Part of a small language model's weights.
Architecture: LayerNorm before each block, learned positions, biases, untied embeddings.
Training: a variant of Muon for these matrices, 709M tokens.
MLP neurons of a small language model. Each row is named by its layer, matrix (down: output weights) and neuron, and shows model dimensions 240-335. Each number is 500 + 40 x the weight over its row's rms, rounded and kept within 0 to 999. Numbers have three digits each.
A block is one neuron, or neurons of one layer that tend to fire together. Before each block is what it responds to, as a language model described it from the Wikipedia text at the highest values.

Description: Final subword pieces that finish a split verb, adjective or adverb, such as reconc-ile, disb-anded, impress-ive and mountain-ous, across varied prose.
L8.down1697:500562490508562488485549451555537513462494572461525508529543498459497457596490539500536442561473560477514453484515576501467539522513433502584528523511467464444498402470563493450463424477506511444519469446479490589491525503524528581487487489524514597466510549554486480464453518510501481570

Description: Tokens at text unit edges: closing quotation marks, the second year in table-row season spans (1997–98), and first tokens of new paragraphs.
L5.down622:500436486569538438466430487495518438526484520460448474515490496539476471478469535515470453511560474490532574494526503483491547548557461445504486521518506462547524613426490546483566548542472510524555459606504431524521487540449536515472531572557477478503470519535513555462472540487439503582
L5.down750:505442593442445483485509564504553549480487459516568498511545511524511541438548502521568496437482531482490497485518472450526458501475498458499482442434473533512550474470519522478501495577449489463477511504492538567560518530553445411454455506507515487474476589549499495436495542494608499462
L5.down794:452453547528511493461482536425546539496509438516484536447485443577424563533441508541459536591563507444591553518475504474599534547449455462505417521510484488451525562485499524565513463515470522584494493498451428588525454610506529557532560466497497472455490498490589538487501558546501473508
L5.down1088:496496370463550531517559567473559498445510520523490523481492491491499522456380511469492522504491470477431505532504486531465496511498505494445506496499445539455484619511500482518569437477544472549465475542500564524536467553507431507468520467525502475515445549457503523531450539515523462580
L5.down1284:480476495445459494479492499479528508463489463508497474460522579549537440512551553520479442533556523452515476518472480468506492411542452461462503543496502502507483471414464490556570437480472514533525549492491506587536472450542553509519542515523480498481493558501483531496563419541560393533
L5.down1408:488564478512488470472466516478412490452465506557483456509465554469481420518489510482499440429500591393467448567493466455490451479507459489466522503487483544519413430500558499545503439485561468405476446533537533585550470551503498502479526549444472480542497456427530482505509491512496519521
L5.down1999:555525515513498473488535510537554440517516494489539523443503528548438479485456519489506540507530532459574535509511445440533537504440463538505480452500499515573558509483489465558514419442499445531573484483441478590540458579494553516520544437481465442484489495533536543459482492476540485523
L5.down2253:464421535463534533534545528506472553420536478488483480503502483460429541537430536414530499515493501487536493481529470484483493490503504555486506521514527577515567493441504477517588458462497533491497550520486480592479527465493543496462509448535470502438524509535524565477504457490486483485

Description: Tokens ending adjectives in -al/-ical/-ary, like formal, chemical, political, temporary, often extended into -ism, -ly, -ized, -s.
L2.down347:557472484471506464518591444475474515482475503487503465494473504535461534544400542520581487527581540436520493428459551549426543536510481505597577516431449495481489404524533483525458482614464504450439505512591486485508452514547601504483471484535423445479435507424476509472522461451487519493
L2.down590:503500479452405548538533544523470545444525544478514559485414530469494496539505536611493486576512498553484505474516541479509530535480506500523508402515445517521465504524478451494461565522442529471507526531516496462502464502556567450532489539531541430453548388479508476500467473566539492472
L2.down943:583510544472510449538522506441423510463498522440579514472511491527486481475469477593457466504500491425543492458413475523482483474519492558558547488498466461474497486460505458529499498550477494469529479495524542576479549528605503465474465500572442479482505521509505499541458524519507531535
L2.down1092:500485539533549434459456500533436494514553482498518539509550492528499554508482449512560466520437490454515526499526561481488445477490479513610435582420527570520493447504580467491455480526500480477478543456534490540460455492558473486522528457491406531456555454450511474493420575456451482512
L2.down1202:544427489511542424473537402510526444448470508495541505509488532566479528438506522477478512497523510481544465467548461354500475530479451532505495545511550460478443489570512527568546438567484517482501503472488478458536498492480523574531491481498397505502472484489508488543541584494519468525
L2.down1255:525478476445488439477546489479463501488519537515493507481528536588435565522508522519552468488488455446508486424463397430427471548453451486561539590416431471600506379496499526499533527479514463414509542490542527514456485462459535531547519504477436487458488510568514440512479493500514479461
L2.down1728:521464529491498463500493471444478548502463515519557532531463478531498565528387518560509453552578452494571541466489610509471507478489487506583577530507465458506489507512599451514442516515452552514456545526554496522513506521554488494470405517533462455442543466453525504425508421508490470472
L2.down2239:475466511482536507470526455572430526561491547537504435466484508492455554528536522483491488507525489488464543571516482508466479458499592546560532512463484516416518540481443518453458485460464549447511507429488478446554457475491488518509416488510448490488520480466460427580483474512472539524

Description: Word pieces ending in "a" that close or sit inside foreign names, surnames and places, often in sports tables or lists, e.g. -ova, -ina, -uka.
L2.down51:548522513529422492573499525620465652553486474403548522540502503503561548475602520521473485506500476438498535479544487526584498445533510504429450507548488432556523448465463498520458550449506525555517460528482528451520484512524523499488462493471454492497481551548453533477481436511447500530
L2.down425:563549500403474544512538523582430504515524512462492498487472427621604499454553495574503542521515499500520467533506518543483519565490487491436483528488516542508536484474453476469532592510489514527522518489550484476479444464537474510508491523523475471504483451588401488440493472513424468479
L2.down653:537440490506493460424469521515543487527523504492541462509568472506512474458486461476504505470509445509451495532432485453528473454524437411481494488460470505498551511472519477522503474533533509492535500524485565481452437469504427486510515473558427491495513498565550532502530407499549461528
L2.down742:472521460483446492531472417489500497416439512533514500492486531468451436457482537445421464538536550568428555519535466515525416522477487506495500521529457468452491577496467499476481454588489524459467515559476583490555481500441494492508526549580434470471586533500483482559496474526605483464
L2.down1062:481502494484410496547495567481497433515568468551613472445477479426476438492485507500466475496563508543472469508488469499451514500517450596479418558515455485546520475462513501513526524391478480509407538441528589576550506520490528516581500542506477473479482513442493554517495503517463453514
L2.down1636:523531485473494553542529498549521561604545499403527501535466494540567505469572488556558488526506440509424514491503554521543495477533486453448558533558468469554551422438527474498434544531475530554511524494485522547537501466559466532515434502489529521561471495534453502488465456553489495490
L2.down2056:485530545461513554536535497462507551431507492490492502431553462419590532450575527486511458463559523474530443462484501468483532528492502434490531526494516508511467501443490509504453489389564465473491488521584482472463509475601549466502483556582529455500487433536485492466487426500518513441
L2.down2238:524529516408492554487501438563439492502496548475500443508504458493552460456530507505496504545502518531510501525549456538423525551486437480432439541491432497465509553421455468570535592503464562537544504465533534473470500484547495466484534535561507477498444457551480494477496468497449492485

Description: Tokens that extend a Wikipedia opening "X is a …" description, such as location prepositions (stream in, town in), appositive commas, and word-completing suffixes (township, locality, dicotyledonous).
L5.down720:495472509532519483519538497533483504500439498483484442436512459430437489505532520472475528472516514460429508519479465477484489504456508519477453547518471545498522483542422527586521549586594525494433503563514475497470530452461474492451499518555485467531496515484501600431538518488522541459
L5.down787:499563548439523442529625476486579510471444467513541504494523447475525448433532476468465565505431602431510515511486535530425522554446459501492580458519571493482550454467563422571537456502568514466471517432402544507501582528441443538501514550400530509538438503485502509500502467537488495525
L5.down1098:428441450498451495517515547483529479484488525471527535527462524464568531433460475520644505484481389472535477531482473527585476425526524529550484543519449502459440530495519522507517503475474485480481492470501483443434522434526607494507485465487450468504491499515609592486537494441482481530
L5.down1477:506513453500538461467511559452611497473483454530474513561479525594519555480443507484527558478521517471478548510455476478562513524435500508563579507431563490474477552489532556514456488491494534474435430483475504628440544439509509528489452524476535513425424494513459520497448496462460523469
L5.down1608:487517435532541475467535452653473524553450515476604537480481501515526402525476481492536537545489566519523481508492486460463479488590480476431573478490529503484466529515569435521485458518488491475531506496379546485527483428533410564477467573477515481543515526526480483498446481550520492496
L5.down1614:513492457525459554494500528543537523481563509414499483541553445607453521501485505567505496521472441423560455504496448519496501541488502494512504365498413491480482467491517444540466434507493451478506512474491541552507465547448423477507616522522516518485455477524520474514532545508496519466
L5.down1854:505526488451529505498491496498497461555443460489475555464496498546506474409497456457534437432396465484447490541526500458442554452577480405567514447460544534506516497453518480428521562547582426527475563492532471524483468477533529493484524534497476466508587575439462503492479558522432527466
L5.down1992:478527511422489516484452522553502526486510535483586483447518548476530530479526542474543510493510483484464467491477510470547469536455519476510542478600507427507393455520571418460526417504563519440542455534539578500492503506521486477526461520468450482491525383497490458547553509473456538501

Description: The noun ending a descriptive noun phrase, often a music format or genre word (tribute album, box set, electronic song), or a final word piece (pack-age, lay-out).
L5.down355:531582556459463509495534497429489440504512483536521536456511532497537571519452471491392479511473459534512550475499555551488496490543539501485469531507503511401496437514559508467536494489537465507534578528435614545574507518518465578481497447510530504439539549515511473561437550480584524418
L5.down1181:504506468562435489390468523392500479501523478526509490522446535481527491487540479488440543530485483492552482459445495476568443417487528492472515482474528500509509476588505512545496545466530476520476501465533437540493532509477439497506539499482537472506450515495455444509515510479479537510
L5.down1261:547433512483477543489501560506509584500496602531466582472510518428492471534487536512505581469511426533503497563524482525501549506506539458497495520476537477561533534519486495438506459509455532405554526466466468517503557511554531561470445576461488520465475502461458524496474475528477488525
L5.down1347:511512509548519587461573500505498449527448448580487457544445526441485497508460588501494478474459496500551491482466515520438524481521538510454581545488470465475512568394514540522529563431452509495499438458476481538488464446570537482503528537494548470529469543449515503516381598468465421435
L5.down1379:512563589468490451401443464552518463498542568500499511519504568492478521453472484499544473545512491437487534432486505447448526484514484402527536568446461501535485557528483514459458500530460517528576481484507458483417417457476520522474504478501447492500481521506513550485427520471495581518
L5.down1652:500485528512500466480517483511461466454481556482482408544512477502446497453471491549485457502502483460516421530453474488455543436558476503484535548515507485482499458511519439531432476486493502543530444572491502480474453465575479399528480495493515501427519597482518469507482570498474531578
L5.down1996:520532510558515491528532575463518462513501528479533579517512501504484569538467545461547519506478523539540468501516519476486484477525487551530545544549483502546492600501455454471459531466454497487469484529495475494472526485462562520460479466496509553461566478530483478578457464504473450552
L5.down2300:500497501563517465462492531505515518526504490500467507515563487496601467515478483518401495548502466498531511563454540514514455553503518518479539522479507490518491544433467460474477503467510491581535545435483499479487514502498499519503535528421536498485458506565431448528564476435523541533

Description: Word pieces of nouns that will take a plural ending, after quantifiers like other, several or these, as in lo(ops), challeng(ers), clin(ics).
L8.down2038:522543480520490504485548454482527433507488476529514511473470453439501551431423467494466485566491475479392476526559512531464523490531563549478466470489475429524536488445563528504519503505511489474548496490547497537465487524509532487462511429526564486464457533535530562470449419502453470521

Description: Tokens inside table header rows and column lists, such as abbreviations like ERA, PF, OT, month names, and period numbers; weaker on mid-word pieces of titles and names.
L8.down2068:524481561511511538491492500511469472491518453493588428484454517482533511498438513518557480469465560391471540467503473457511507582492493557483559453614499517492522421482447502466445443507444518463446505501475559579544478463473568557498534472466559494529515460454447449500482475458525494500

Description: Last word-piece that completes a multi-token proper noun, often a nationality or place name: Filip-ino, Achaemen-id, Eston-ia, plus some technical terms (Pseudoel-astic).
L5.down540:463511576519566596506488476524504540521486490545511488562496554543450510550452515483548517459437455484516567447443490599528505451542547551533477573461514482476586486493521499534513473500536520514541441493519507450554467503426556474458526464461469503552504528462457491463558543534504516471
L5.down583:558495474527468430531453512536489502477531527594439456388509455507505535454476540549531541512564576499498550509498527536519518544549435473519412578524459532552539533562435486446463433549472540457564487508531405510473477484488521507453480504528399516430550458449472459522516515517496548411
L5.down1584:478508461484498504440464507532502526457528491484486549527480462530525500499526506562517520468529491466515536448518542510524522555515512489546471502528422481433498531494521450469515510548537484485493492553567498456565499488530465508480478554559502514558455485520425544478554483531477532475
L5.down1687:539549437552506495488496481508469512490488515477495476452408499486486432503503503480513459459509537488453483531519531522481563577503449464521456457523423426494502531451548486514458536553440419472455507537549489513521458547449457464459434629545465487535528560419512549536453442476494510476
L5.down1818:495543521488495523480406500535454492496557520496465505500509544570470516491515497466492488546514502479506474506450524541597532531507440488462443476516451461601542496430540497515475505574546530522500498544497524574598495521397532486445477447504406496504493501505519439459525515498539563539
L5.down1847:539466508533444408513421411515504499504450485491477474540470543522467473516509532443495526549493533447468581452523581526518514572581434470531483470438539485490515573493506486467478495524479509505550518495512499489542495462499585410500441465566454481534519643484431511520442479488535496523
L5.down2079:434601484526445517510516470506492498500481462512483512453499531523528516498456557516514519461527521545433492473485472471467499540541531503550507474508528461538475450496505522497490519533451540478489489472527547521473544456484445471535549476544446450517528597532483502510467458488553418503
L5.down2154:517519543568486532455419485524549519521504486503540383458481506490514453483474458539504549482517535505569474447498544529471508476541472470500508486540485470490573538542488554423560495517437514471475421514498504524538501529503457504569423584495479471433472502429509445484430512511492534475

Description: The first word of a sentence or paragraph, often right after a heading, that opens an introductory time or circumstance phrase: In, On, While, When, Since, As.
L2.down126:506522472554524487540429534452487581524368506474502479536442521544523449543454548495447492505442479547464608446574412503499489477408533497450489472502503520523513489554471436481523495571431473551546498546422495483487492472530405421474503599518485525499456476476477496521526490525570478426
L2.down1008:455545512537510492491471506460534509533464479519534459479520553473517462481488479516532483499508477519565486548568494531600510477477494496493612505540541483455515491495487529496486532502528520451558503513437542523484448505423412478455517530563444480489499474538513515475527435481549470470
L2.down1175:464571540507433477540528470487522489490461497524515494449439520539545459514458558547471516515556494522496440400434421487465470546503584503509461496497491482472553464485542550494521437532446496533492472493467506578478520507518422512551626523513505456513482385486494526489517503466506428544
L2.down1216:501459509571481474485520508502465514543513500517502428542448496513488526491488518553524532519510528553459453498548500489508497515510597435456505542420511526526457524509598610501483531505583425408530465534471468502545441501564461499556425509548453475537433467557485524565415411539527503506
L2.down1305:470493495523561487509522568492483563482413484478492416538485468511533431537506457504479491518441436558479542470510487525489487452410533521471511493502476478476544474510484456485440493522510478519539571512435494471523485502512433446454458595481509444530488457507490488491521513546561489464
L2.down1518:494455428483502551501529531509515535509471542509440467520498519505470443500545484533541495501506542527577475476507547507535487514474571534512511479532459459484479499472569597462483474496557468438581556482538496468493466453460471473473534447575422463430482510467516458467494444509527519526
L2.down2043:501548540434535529481442545548450496548530568467519511556588518579487505510482500506504519487525462532550463415499514593509475483468459556501526459444498476588464498483502471512452443522500497480508384410533456503477560489504498521502560449468519474568487394548487466484460509537502494507
L2.down2136:504542513511541507547520491484521493510417476456477522508437524555540496520465478525428531427471525490474488535572536503475517440519562515450480491542495429506547504537529510520529498426475500543509461450480519396520480482521456488543497540517510528510491350487448506512427481480519501443

Description: Final token or word piece that completes a noun phrase ending a clause, usually just before a period, such as hardware, categories, airline, game.
L5.down469:450496470536476535458554499490535543451487561502563571497511384519538544565470536467489567474507476520526554451493486499518429509451435456513486523558535517534532490522443539599474458432487489530504480518521538420584471511430431514513518514516509440546484477539525519469456499456462484516
L5.down755:551461503573539519518582456480498505508475455588461483465476571536549586594476516475575531532497534534477511484483531531473531525586526491450488531540499458548497437484426483515475492501484483516463480501463499499566468510479425513465468501546504545539515561535507557510426472497489478455
L5.down1090:524491529513501485517522467502473532574475549559522499531469499482425557543501555514470524525535437414503476491584497495496555572515495541488425507553566556481534561439454524456522482510473528540448516527454489490490578447558562520482576533511487546414506554487536452478483480583493486583
L5.down1101:511546492522457528532516480511495466519492469513510510491505523518527514489517597534557521474549460497497461500448519501501453481500427522489517532470535493510581505499486487474501405512437513494553419481433509473472525482513452439523500506561476544560535541446542445536457509611511554455
L5.down1423:518447432513529453479470518468469494487584521445560479438523476537509438501380488451509556473581444479520477437458528513476474482447495560545519448470550517492439615532466508512504471511518550523508544441504489474545503470519522477470550505530505496478541553467429510541429499467385579519
L5.down2113:444525538528435484469471490467581456534628578508496479502474464479491523507461513517492569469520548462458510458549556541485551565496540407436487501458475539526507518440502509529484497502568504511475527592504548512477560465507497471505473490503506529438491534478589525533516462508502525540
L5.down2180:549464470491534502521499460511529470486510522479585541544542545495468520495504567525479550488475511527539504459512442470466477578533469521467572454446568543534489480463495533549538445522501505531499488556470473547501510485541502457545555498501491528398456554539557497554509515543470476509
L5.down2271:561455489475494497534546465541470512567451446536478464379483531501555505557518513498461490500515462504496432485536489477418494479464443512463465510548560518538514471409533532564525418521513437519433420540494494466404490516521538473467518478534520475457550555476499465443513486435476476483

Description: Generic nouns that refer back to the article's main subject, usually after the or each, such as club, film, company, album, museum.
L2.down251:456562517549488487510492542465496473480503487468481488457519562410466493508457473570559491538529525536455496483532529573570516515538511470525533497498427521456569493528485566544581522510466458485460497536395458559527579555517576476530568511454475570500429457486530465520496493590534463415
L2.down381:481483445491450525525461558564507493448466511438520561454515518565500496495389498497515556499488469433435513503468471467491451470502526492495499480549455509565500425562503454548515444502483522504558593484494512449480447418549430496534528531563545527477504434537498495531485530478494477489
L2.down805:464521535464444499493506518529461444407493473452543541589521500492483418491497454455510618500528487531449523522518445473481451524485539496429472453494520479501570536584530531492431378544555477476488537542531534471524498425590451511513499518459520514400529472507468540567475521506562564548
L2.down922:478580495495560547512420506496423542502470548512500445430442512480458466500474490494463463466490568437440452521461572511523496518527514561573453531431496564471503515505543499556565459420418481564462522479484559560470524518641459600529440480465563457510474487499456600496539454499441480507
L2.down1551:475511455421547494487489450599480450469512443500551514486500434527540562504428489526518582437519500427436524544539477427451466501483466524528519537484453471551498474496512460495497538525535557520508505529523539481437529458575497542502535496541494434499501483466543545527436510453497544504
L2.down2029:483519561513465533505447517576481563454472451588521511540426468490477525454483528499516616555556467392493558500492543388464463482493445507577458556547501512548436512459510509498537542539500528524501500499505498494449526490589517498467497431494500450544450504481546472514471540470533485498
L2.down2147:533496538523478475526489512534432536463466519502519555533521502509517449489481506461436457531512491566429547552462441495489500472429488424513426492481497485468526508512465552519448475490497473504554528558535569446514548482533489488491501509442489492475572534499475480540424559492533476484
L2.down2291:492512487509456501483463538533492478440525444474507533480526531537581502483446467460485542507490527539439501504419502497449503469516542457433507448438501520547571445462510474544467427505449491498528560509463517439523461511571547446493566554553511526442513440521496495483541466476516488489

Description: Word-piece capital tokens inside acronyms, codes, or all-caps words, as in D&RG, CRAN, CPN, SBN; also capitalized first letters after line breaks (River, Luke).
L2.down67:457470399521544478495453524473502503393525573541482511463510511490510464498534535502423550486540412510560550418505558461431534507498503494542539482498574530496458495498475507466372438452542504460463514516444474548518508443506440514427451459527484483497464494439503501551493529543490485510
L2.down258:502447492434472465482556485485480538487516532459460462450523533518523460534445544482498512461483514564460544512497503591520498426467546452522519530462526475539517492552447462478441475459541512536559604419526536521470551454519460476533490527475551506469469481467527506477475495493537501475
L2.down817:575508425486472493492473490430497454498508488525538494497461448520526525470497480412333500581518433537486538475508609466627492545468448488498484445464504531524543535471501513544457464544494492454490488460614534479547540521563480539458432477570542511535533482427552483501454487474432571428
L2.down855:559436440503462477509481503450534499495563560535500521449498434530501551479483451396388499506492447565429507470511558516587525546488451485505415506501528516498533557514520532535445490580537492452522490485538545497599513542526498562441428508548540511568586489407542455540417467475461548501
L2.down908:541564438507452569509401523474449459522541508575447538439445493451561560467475481426434486478497415534516544467530497437516543509526521555471479472535510510556557537486491568486494459487511539449488495477595571511490539512526544535494500514527498565572529462479539460495428522491390483518
L2.down1346:581481407444430504506412517416474476494564504536487521511482482449507550475510466431344510553517440542443509460522580460565503569488504509454466471483488527533531539471495542551482467503540528447443495462590566488571570514630462563484481488590499517514546491460497505487458481448392558458
L2.down1878:572534505414557541502583439514511523454497470481445557508484522473467575476486448463455469478448491532474534525467513537465502517442547459446449469434434484505510459480532569481468496543483422484515504440513515506444494486509506533548452548523525457443524479457508477488466500548501557524
L2.down2023:454503487454444473501390488570544491519520525566501503559509564538455512449487558548519497466468456521496472517478462538522523540576588511433558515465451489541534523502524543449420426496464508524467565501557476452482541500473527572505441543513601541490576515546514560473495537500442517538

Description: Middle pieces of codes and identifiers such as ISBN digit groups, SMILES strings, acronym letters, and table pipe separators in reference lists.
L5.down20:559499504531522458454486517480490471521511461510611438454467507501558552459469510529527477493563479468469511409501421572566510535530556494479525521496498513523468453485527498470530473524483569466514500490500567483409562520475529480544593475513473487573540430486554441422476510542488480454
L5.down609:447450478536495447542442558444503448553512515500492494433490465522438544512522520580469563432447466561484448490491509495541522500462484545464480517485522518492529475514552556510504475541446508519490513585470433497557500467471495554540507529411480547533487497505573510438562427517519478457
L5.down1698:511502410500495502521463460493594527480452494487549508540467475460528530454480545514467504478473582544519474520437513447470448472534520513405477512492509547502470526459550586499538539509471462546515526538500495496587501486565506507488571497461467514426476421531461431522496500450405508432
L5.down1723:546509442492462465518557529425521481486552506469526491457474470458424478465547463482460450523547533544524441484493518426482464454554475489460512489504434502486491489531535447480502535437517487493520469434531545487509498451501408423514522497471539480524448531501493508450537485517482519523
L5.down1870:514446479581496467482507414489556511531511477510449475396473471428481430491471505506541526523529439478490496528557462514476425550556471434513517567526548493548512561545462478547473529496496495543497563568486520538501478475493528483429546484529458492522479488446479435514456443482529507412
L5.down1993:531475468520473431481448488477557551493536564555569535513468485398478444405552474497515505424532443435474462526526508512463463520577516560480523475558460531526501508536448474503471477536529491526506519558457489533569548458495515486496558541489532490537513527492480512523475489465480528496
L5.down2157:481472453449450461457442533501554562534537476442463469487472493434390470445481458531463547490431539512507483496520503438443498660537446498498530467550475503508534573588445555527533484490544618520488505459523475535467547532476436505586524591471453514506476492486465466466548468453519465514
L5.down2185:472419489462533428481521555434496525447516490445473484534465469445512524575527507528508497485519444503545476479492503445512557503578458511479527524535505550493437503513518464444526443465452432510518562487548548523550537388587480527467551557569623521547504488504505488487517518515468552487

Description: Last token that closes a noun phrase, name or clause just before punctuation or a preposition, such as the show, do so, Silver Creek, Contreras.
L8.down398:574490458507489489533563480465519495521476553533504504421513476420471424548495556534507525518507543515502561436602456463480521498446553530493468495497549537498455454582519462475464525483504531538478554545450518544483455559425490437555495595486458530454518565477467485499450476588517568465

Description: Nouns, directions and materials completing common phrases in encyclopedic text, such as magnetic field, eastern slopes, stone lantern, or the northwest in county lists.
L2.down262:404574557520476464502557508510533526563564507480506468489562553466474540489474469497556514488523535436497411425534516566468495438500549489518502474572514542517484453468476486542541525473551525524472524455528453521482515473457553456491437504503499552473531531547519510499491529506538481440
L2.down497:559586509548551480529469471552502554634531530493432484548518531503531486457480552552457548476504514553453496475477511548474497484458474502476557490563487469545462554477483622561590568505537573493514531495458543513516514473513468448490521507466514535553412454515425515498490521474505476509
L2.down648:491542448478517391510444529517543520512479472518473514445492489462549507512534527436553568491519494522456479507533527436482440452525583449424429506534477506524392501529486521494520467466513475527500523465560494492429542416556474472467475431450539486522476550569470439507497529441553496498
L2.down1083:475528508551579529497559455498544547545512537483568474430522494460513504434391451450586525425517583558457425486510475539532464474526496517552470497575489586502476446507500459532482481478473538497414456496537446474450526450468489450471504457504522491453515462465502582488516500500500528524
L2.down1300:514430489437453450510547467498454520511484553459514506528553497533504427561503571483506495542529486488530554507416555532470396481533527497476521456527531427449489407468538434480499431502549491497420491473530550511524457518498471524518496540620487533460512505513528482553512485501533450472
L2.down1562:475519553542520500537474479445529484501532486452481481429501524454541466511463483470528502430502485489531471508516474497491483466536443467574484476546493526487463424518552504509518418478585492509469503457456487549418535473403482510545483505462508534455509535565447519529496545478486445539
L2.down1628:478531539480499408524534518552563469455524507453557538539538466436513429524477483456444523530521516552461515485513516502434528522550492543478480568496544538410487548454483524538478421488445484494499593507515533463506453487499448467504486473537526428483456446495432488529573484495495538511
L2.down2110:534505466508509502472468539471594505565457461538521501479554496502568527448489427469518564508529463548493518512527516525551517457490472520491549440536458495522442497528445488460516446454518510498443509481498524557465476456436530521543475442480511551553526509526482482431456509541541527488

Description: Final word-piece that completes a multi-token proper name, mostly a place or team, e.g. West Beng-al, Vienn-a, US-A, Barn-et.
L8.down731:438562509544514549478483460533492450472535486526523518484487543490558521476446486533607522444500588509505528442503493592520489553479521478465498531487399479476481533462497626505524471478453504555490478467517466536505557525525495468384471504505523495560521545480475430447489539535532431561

Description: Subject of a new sentence or paragraph naming the article's person in biographies, on surname pieces (Kolbov-ic, Rign-ey, Burn-s) or on he/she after an introductory phrase.
L8.down1492:448534528574497477471495545450471547510457467592482538512512408548481415479492568482502502470527453550541500460477525542512486460467506396510506472441508501526465458464503498526475513506411506531518486465516515477528550450421500507462550440479519500555512479466525476469543501530526477467

Description: Final word-piece suffixes that complete a word split across tokens, mostly adjectives, such as experiment-al, conserv-ative, intellig-ent, influ-ential.
L5.down62:455452537516524538505445542528524472516505438490549423532508513391444549519489530523533527479513513519485469466452473556479554506493460498517538495554493471439504500517510504513416481506445501468442453511434508505445467456490473526488459480525453469559473485492539542460468586511475432528
L5.down147:493472498432466481535467544438424510466461506530553460493543530522520445525457466478578446557534493493495450483483496556511446502572502494522452445494494504499479463443455447469549458477518492459454553515580522494504545482467502533535512538414436430509490530497496533576486566480492522498
L5.down181:533447547547472428442503483506510475488465489489468497478426462514475465555518440476523435505557561427472476464472516487422577538578514484493593427479467436505498492490466506469456476568488513450518563556555509515509497507477482525509493559431473494514531481451466528480496505555458471530
L5.down642:511423461521453458545515570385535518493503501576528459503421454489487552562520524489525539577537559499460477440433498476495502548531453400464517554467526460555497470497524444536532513501451507451477480485597531486495504492491522540502440552449445519478441485454541463467496403501494532506
L5.down829:494503505486480495480510516531490512554505524550498510470411509509488519533524532581507470545482487424550546437522486478482567481555563482457527501568474493491586549441514493454448467518504545573510542462511587485450500445456503508560489538521507498511513473457489415518492434420422445530
L5.down1344:454510480486547471485505521532516464514494486527579545487523553441434485517488479519553482541517404445487463524549532496461475520556511442480479466467525479483491419519530601446471478440509566482505583586555473480498484459524523521552508472541527447532465435563489478507550508437449465500
L5.down1940:494433482480503515578533482495485524555546393506547561534476427550505576549468523589537486535517498432548465492480517516497563519486456473464525423513498492465501531539493557573477520490491446465417515500459501543548525405494548459575513521505491510540530466490485455436422653479499492476
L5.down2186:520575516441456469560442490568488569512483485434519507536501510488605509486420602471539500477510521496530496514546463506474556528512446488488510411507521457497503522408508461532473562466520586501499462560454556434464488449566539520481531502579440485505446503436481526470509439554519472509

Description: Word-piece fragments inside unusual proper names and technical terms, mostly in lists and tables, such as Borde-aux, Myrop-hen-ges, Achill-es.
L8.down1657:487428467568531518517488549474547473492515483508481471516510537431457447493525469513487494539528570478462561478586393498448442414500482515508499525544530522537509547475490552527555475501529443488472527560465521451502511453513519571505500490482481523547514544439457543468464525507552518400

Description: Plural suffix word pieces ending a noun split across tokens, such as -aces, -ions, -ants, -ets (furnaces, contributions, descendants), plus whole plural nouns like cases, players.
L2.down463:457496557470425480483425486600398504456410488498546557451518508511494541467501442529548566499538546482575431422455517474525447426460475492493501507508478539475455480496503470565464516402517552531452500477483463464438550433503581405485512421552406500496452508498435539550473473473577494537
L2.down568:499493501421491551524445523579400469434421459493540505433496508521517589480574444480459568467523551498460474433541477501550444457457496534472512503506560531478462481498456485517524479454480536485426566486481483454468598487542575370536535436600464464490507492503463511512425423525573458514
L2.down823:493537524505501510513445466500520541423512501529599469403525501512544588567494474436472516527563543455430526468451538481450572498425487473526506583539473454559453477422590586532435426488523488442471527495565532542526527454590471471552511527536450441474479520461481545511505420483499406503
L2.down1109:473500502431492522501482512526341544446487493510531518484486486522527504504504513541479579529497569425471504441536543467534466470457512526461473529500515488501475482504531472539465496411554489518457507465416484504454528471576503358485587558559445500491402503492467451550463405523612484540
L2.down1328:488508524472469488457435481597394494475427445482554523477529504516534535489517458501553559526514565478522472409456508480507439429465472531479479488507510513452487469482471437529468468431538539503443512466462458471466549445542542386478527445534397475444463495485449514574453438473580467549
L2.down1533:396454544530455552517468510452481521491529488446521558476546505398517482421544470497520422463573499532504478535468471555523510513485559533463576531531503564465503470514508438498556463443537517436522520548487432554488485556512570479498527559447469583543462476504419525520499461548502465450
L2.down1747:429450510432489549537485531463372511413469488564523545462505452546476529481541490524464537519568539486471477497471482474496448464471472545444506519493505424514524486532498445535487535474476466514389522481504475461490514497563514442537594514572474457486439492536440469515500427506504427542
L2.down1883:451533549447478469541501452438431431472458498491523505559491533502510469519437552482511513511543486557495388553463533499533490551479431484517539526496455535537584482464499465439471482459519478476497572496481483489430502476537548449456511534635489467501452488516438415458517517443546612488